Part of a small language model's weights.
Architecture: RMSNorm before each block, no biases in attention or MLP.
MLP neurons of a small language model. Each row is named by its layer, matrix (gate and up: input weights) and neuron, and shows model dimensions 0-127. Each number is 500 + 25 x the weight over its row's rms, rounded and kept within 0 to 999. Numbers have three digits each. A neuron's up and down rows have the sign that makes its largest values positive.
Before each neuron's rows, "fires after" lists the tokens most often just before its 100 highest values on Wikipedia text that the model never trained on. A number after a token or word is its count.

fires after: " the" 36, " The" 9, "–" 6, "-" 5
L6.gate230:522492477511513508510486473521479494510523511491506462497470498483540500463516509525510500525494507484550523534510522471550488491511521498517511521493462518514468481481489512503479504506486474487496448488499506469486474476516491459516446523544539489497545545471542517494455519499555529503500478419516471515487523485502474525489480510506506480487495525492472500509527526454496512527487
L6.up230:443503532486517555488472476529513481509490501478510534503516465521487444455515505539479477471469515500467501485491456523508455463526507510519506467529498506485489531468496519475540522519472507538545511521487527474510487474527502493497495470536510474512525530542451498471534521528455487487550507487470490497511524502472523495504500464562489489488554552505478526486520479500525478514511

fires after: " was" 41, " is" 15, " were" 8, " are" 8
L6.gate39:484470500518512527488551475518506523467504510516555476522510514481507512489470514525470515523488511498507458501444472492511470521508510487472563503512490472481480467503528492536511472473506544531515506532514513538499498510450503480494484511507509503458482511448532524558494545538507515523540501512523522508460478530515498513476449465494487518514468532450509489500508476456518527500463
L6.up39:498437508484492466515484520519486561478508469521476487492502501547481511526532485467474528508494537488502490492433491548499481522491489496475475504501468517472541488518535518533474489538505549494471498493525508498484460547484498527469470507505477489533482469513517465469485529489510498467524479509480528481490486497450505512536496475481512527532469529472518499482487492527477547526505

fires after: " was" 37, " is" 15, " were" 10, " are" 8, " been" 4
L8.gate22:525509516480527456487493506457515540511512505471569533515457517515537530513479473484515535496462503486502488539472494499505512511565467493467476520451534533475535487485533542522449494515502484471549478507503529489513476502482518495487550536523512525553479523501491484523502488480482517542512487484528514533503459487518514525486480467509462525503505489516522519493483471484476493481506
L8.up22:518496485422510504518511494501509542503493495490511516510482508516499529448490494484501523499497516496499534489543487509499481466532509546474513495494549475481489502459514456472521471494509534501551502525482520549456479483499499535482513518491531476485511514499478513544492490513483494485484449491489544467523494516513495528517434501518516501488490479487542510503478507482481571543532

fires after: " |" 68, "|" 7, "-" 5
L3.gate3:493471496503498501526508506495501541470514535510454478519490477525507489506528467532518494465479445471533526488493481498488485523520527538563536542484438521503448505520448534510495507485492465515492505482525490458443538521513483508595536523481515451488521454491493450486466510502509536502484496481485495485514476504551467473509508487510472472485481500488490535510510507529531515488502
L3.up3:472505500500471515575496491490534541531487556487454505517496488513507525530521509499477531496489491485528514509493522498474514539517511520546497518503511543464577547478497504527507478490477490538495462505464507539461540492511497499560523469482472491493496494496525453541515461504486486527478484546477535533550476502517498496500491462498492487484518464462491513496507469494508498544537

fires after: "=" 90
L3.gate50:513456543554499465479497482453521492524544481476507481532477541545512476463539485499494484493529519540486495494513517446494473468513548526503471536493475483487491527526495470491482515517516504514548472493505489485489488509531456497498466491494492518465493472483521464511510438492491535525470496490519514509510502489547505515517492522518489476560471506488505503506530517518487456489512
L3.up50:496527509495505468501484491541518500531516530486498531512468473533518503510486501490453526540451498489506512534457468432480519524520563510503464502468509512523479488510503486489456524503507511512521466536468481502454474488489547523516467495510507468454500543511501475488505478482512528512514495489489483520507510480532439534511523463557536463452487464490501510475523532453497508505500

fires after: "=" 52, "\n" 5
L3.gate29:526435503492525468502496453518500444506473484470522498470466460535494504512524484509517530535494517508508538549497516481509529449502533515510490512469480512504483507517516469494492455563518506491515520515497498487540493507523490491450466521559506475474501522513484480530468473506502509516478471446469489466459508496561489497482461526519522482494505511474506550500545545491454485499543
L3.up29:493512503510521505507534521543528515506459486483471500496487495516489519482522467505557554482459530524487452474505477496444483490493541497514509454482481549488504499503488511481470544508506518468529466431521500502498515485464446487496540480546506459491461500474504476507543490521468520461495470529483514478503493480512487499518495491507505522546472479453510469500517522481449515518502

fires after: " the" 68, "–" 4
L6.gate212:553474513478511537478532497484482505463476514480487497509452493492556464494534503508518508508467493541481486535521537517530492477512492524468479492425499454527514504501520545509490536535514466470517541502481514508466541460544463481464484492506476515512493549497533478521500520476515542511502464507481481493511492480492475498564495469502461490496512535471464517522520471502510519545472
L6.up212:487488483548508510491487499494499486508485498507502546472484552516479459466514526518506539546459501537522475514503487476506535482485502522487511516501489584472523439486480542489497465507509490493487531502494468536475517522490512444461507491533497508507500517509491490499459475479522497461503519510489497499514529451528490518494490501477527469482522530464481486490518496503531517557503

fires after: " in" 33, "In" 7, " January" 7, " 18" 6
L8.gate253:521469440541493503479488487509486534492501486487492489522540520495511487469523499500481481498489497517465477506514474508447480511456518507495521518494515500542469486473525492477510501507487479510510442472465524497541472471493455516470482503480460484498481483517446508468542475477492501476504506521476496483450510515461479504459490531466521502498479503478494463530491453536504472519465
L8.up253:509514507505524529474507521477531509538516504539481537473501467512511515514518507516496538484480502479511491481550490514456523482549559529461499474501465487493520512513472530489478498508491449469503507534503503542491506520531469493524531521504473508478523512495503529500489481526529489481470518487508507501510495468537514468498454489516521519580507559484493489506556517511484510560531

fires after: " the" 32, " a" 8, "The" 7, " The" 5, " most" 5
L6.gate214:512499508514537507548525523494469455516525504468487502542485477515509514548536496486497525527448512523525505485503500494526524485538537505495488470516501530500474508530528496536499491527506492533537543498447475503491494526494475501464513454545526480514479498519476496521489491465444527467522517520479510466546500499471497501486474464476484514517492515493551507467476469511544443502465
L6.up214:560464480504490495468486471488493455464500526488521507463452549558491452510497490472467515449542528522474490497460450491535499479488496484496542503504493492496472479509434525499504550522500488492459510485502458478502477486499512454470521516542474463473493491509488438525530494486505487542545500515508436503539488481529487496486474535513509532476520521513488494514509495466548540515505

fires after: " the" 51, " The" 9, " his" 5, "s" 4
L8.gate174:501459499494504533479529469488505489478535486486457488473450497484525495474507515515504471502510505504494489517525508478479483517516508489550550491484445458511495514477535531523488496515488461525514483529494481465535470509522471494504518513531456476493573459512553517539453497503504567489517482515496437491500516457517507484478458492499434487488515497472523499472519482538473477483517
L8.up174:492455497485470519478505497484480507533528483455496497511466494509479504461464507519497517469486472498502522481528513500527479503510536509531519543549485483511495513519493480499533514474459498530479474526534514488509537488485517512468472464518535488490535526501512484494485528478503497513476503524515473468461538522507531532488468517502499501447482505520515497534519511469537522562543

fires after: " |" 80, "°" 15
L9.gate160:497482473498515506476494497547524494469512533479514496518516513516485548530475446502532486489467486472463489484552473463513501528510518525522512533514485448472497466492515484535493469464508538473487491507504542483533541511516501543511515515528497510522537488474473508495484484475488530496482493511509502501542435515520523479505491475472525487538495481468505496502545506447486516496479
L9.up160:451460532477510467505474489491501512528489513463475514509511514475492527530532517587484518511491474519474516507492473550515459526482525514487512488475514519489512533516533506481495507457478554513512506511526507491504469525506478531479458504521537478478516546440483465504511513525503500504483501494464509482488498516507517520434515485518472508506533456517527488514457498500479497485550

fires after: " the" 32, " a" 14, " one" 4
L6.gate5:481512478510483498471510495490445528457529513510476492564508512513533507495522468498518490482491476518499473510508484473489531514500509539515542507492468464520504454534482538491487526480471503487470428489535511496469502536468542459502490489502502484491552530498488543493453476534480498507438489519497560456483480503512507497489491492564476531515483523474555500468567471496497529531456
L6.up5:512496495480482494488529496483487480530493471515526503499486517514508509492514490476468504443525569494513509502524517482529516486484473509483539500479456567501512500522503492502521510485475511460456541501465464491503509506491474504477500542529505500491510481512513503439460513492489479490498507512455501530499513454452494501460465529472520462532501523568449453477523526499494477564512

fires after: " |" 49, "s" 9, " Notes" 6
L8.gate100:493436470511491526484499478529547479519444504487542494508497502534493500498469489483467518478496495490512476507509532491484550510513494492474541489552547526491519504477532498493472471482542497475507498525455556505523544523538517529553499527527534513476500465516494526506520519478496527507537477498549508520456528508475533504489510501530472488528551522454522546506505516508480494488513
L8.up100:494505495520481485456517494515484524527483527546522483459503493505466496517472505492517546526487480513447481483539496462530470513511465443532516484446515513523512536518524465454481526463495528504461531541539489468490481514532523529488538476504529531456506474512506540469517484516495502496525539476490508460502510486466499532525501464503477449497508501515491514507495500511504516490530

fires after: " $" 41, " £" 5, " April" 5, " +" 5, "$" 4, " |" 4
L8.gate19:453474500513493475438505505516512534462532499485466527497491505526446511535501497471496491497473506496507518516470499507481502549508517528515504565495473520527461521489509510524493505499470532514501500481500513511496531533490519481526540479475544495517510467513460477463512467496489517517502498512482495503485526513518515495489465498460477493498486516501517500537479494500429503505527
L8.up19:508530496484480512469483509491494547489508469482471528532528506511498475512530523454441523496461477509481475489499485487538542540507496510498482475525475490470487570474493488537492480512498502505487519450531515556449490509490501504507549451480507517486496488499479500491495487467474498513527494493470461498497474472489526534517458489504514520503485511552479497525559478498470475536531

fires after: " was" 34, " were" 9, " is" 8, " are" 6
L9.gate241:508462467454492483495575519490466494550492530529490503470520523500509489515530487505496470494467507520453498469498542498467468504476456473504528466468528543461486484491500528479479479521485521517495481549516487507488466505476536469476530537490473489511478499514474515556488486484539509487534495508490555518418517506491501500499497518516508515506502499490514496514524480542535507511522
L9.up241:490521473493508504520456571561459521455500500544506476499489481501517527521479508495503502524548480533513486523530534514490501485516492522448514519473497488518521540511478494528518534469520508496515478502497535505465496463521505508505509504479491464542463489493447465475470532468548499507493476507475489485504478470510534526480460524505502491487496473495479516514473517494543500503496

fires after: " |" 38, "|" 23, "-" 6, " the" 5, ";" 4, "=" 4
L3.gate49:472533496500502481493478491499521551506472567504535502489472515458477558536517485493539539509483471506517488494468495513535533478523495489498468504518485512511538434505534536466549520495505482489504467506512509511517541484540454491522520567514498491484471488477505479472545506492488518483512484507507522484471495511507475476496473456473507496490519487492477516492486525514528508496506
L3.up49:495490540518467486499530522475488490504502531504487465473465474519493509495532500445499485459506445483520471478507492532470513522529524473535524557514488488474459487482463463535496492477511509526474498501482496539503538495517507498522440446514502542505520509520479473526464481489473527520481491493506501519556433476495482531489484538515465473462478557492507523484490502469487478474488

fires after: " |" 22, "  " 13, "^" 11, "|" 11
L3.gate15:459516513547474500488500496485490537516527469527530499522513511484518496478525541467490487529516502461522500474482472466505495484524503504480487541426420512446547521505526547510505490567540513499493478505498461499513540489502498464492500557493512479466520492478519502488522478509490518534482515502494495474495513491535492519499463495493493537515525493496496493495477520542479497550494
L3.up15:501498501483486516463494478513511453513499515483516461503457493490515488510493495551469515519524481511487497525512503471562535523506512485523489490509517520494479501494517492525471482462448490496440528526470504503509444502523539502520539515537495481493535525520476518511498513504559497505458523486466477498520483494483516528452532487513522450439498516529474539475536534449485503454495

fires after: " |" 35, "," 25
L6.gate210:470446502507483456532468545468527519457553508521502456500480511521515515492530503535502507538442518479516509517503505514563435500508511480499494512480476513487563499512503497488481480518489518512471488466507526493513544495483504578465473485471507532514509508492496477485509498507463536509477465518516504488488512498531511491494477485476532499492503521494504460531503486514495483498534
L6.up210:528489526520510534491526460490509533487480521492509453520535521518462515484502518459496487507491505515512502474515497501510517481506515504499496531513502486475519546483527451518480490481496494433496476521453465501468497524503493478491504468491467541491497556530445518536493445473452502494513474510461496546502451479545482484489485472483518479479512487476532484509511515484500519486541

fires after: " 18" 35, " 185" 10, " in" 7, "In" 6, "19" 5, " 184" 4
L6.gate58:479482479442510505490554531477512481515484464452476508512502531514416470499525534507480509516505503480449522500456499497523480530532512545520445457511526477514500478511477489515504501445497498477541500542497497499495476509488503523516562520503487495469479498474494510517503508515464515484518497497488470489505500484488454477503490565461489470462516497513513529534476516557505515520488
L6.up58:530474501506514516498489541508526510517471521493496514536505511498499500513578502458480529536457469480503499493486496500469482447523475533496521473495531493533504501518492504471500464512500450493510491471518506519590457490500502485508512520486471526538457487478512506476504538519516487498410501523475480454543483508484474472509531482483546501445493478489518508486518523521492496487487

fires after: " |" 93
L9.gate167:532500489481539504534459500508494546505461484518538478534508498502517507534469491525460523475517470543482522479526505527471523462515511495471505453488466495506460511474509496509488466484478502541512475515509497465478520531501484465510525521484541484439518483448532562514506528494475486445519481552443509528445489516458515489486468506503510483489465508476469499497488444472515503497501
L9.up167:470547486495490464514470485474507518475467518429473481497515511516468492496426513485512535513465495487516501544481466526505506525518487463517448504476518555525542502507525496503505510521478535520491500492515508514479505493496496459526472507506518507469484527500505512539536502500483550506518503497508467492511510503515487525492478439477474475514540522508478468554495544468456504511444

fires after: "=" 24, "." 18, "In" 6, " in" 5, "\"" 4
L3.gate77:526500472512497472493472481539486496473509485485528516509489476514440494493467452508487541524534542484528513483502503446514507448510521499509478517488527457508453484511507519482497493497503506478517494495519530474532460469478503473460493525498516514455467515517529495474497487533498531485507549491499498534472501514457496492495539517473517557455469512485539480475475509543542518518502
L3.up77:499492530482529501538496515526468507515507522499532514566491488479547535487540506534521508528474475503543483484487504458442474462528527501527524513519478515519485513479482514494506499457537490567527480499520447517485488479520466488511495511512541453473465502494490455480491517437522531476474514488501473494496514476501479498506523505508500548504487546505462536491481475530516472549482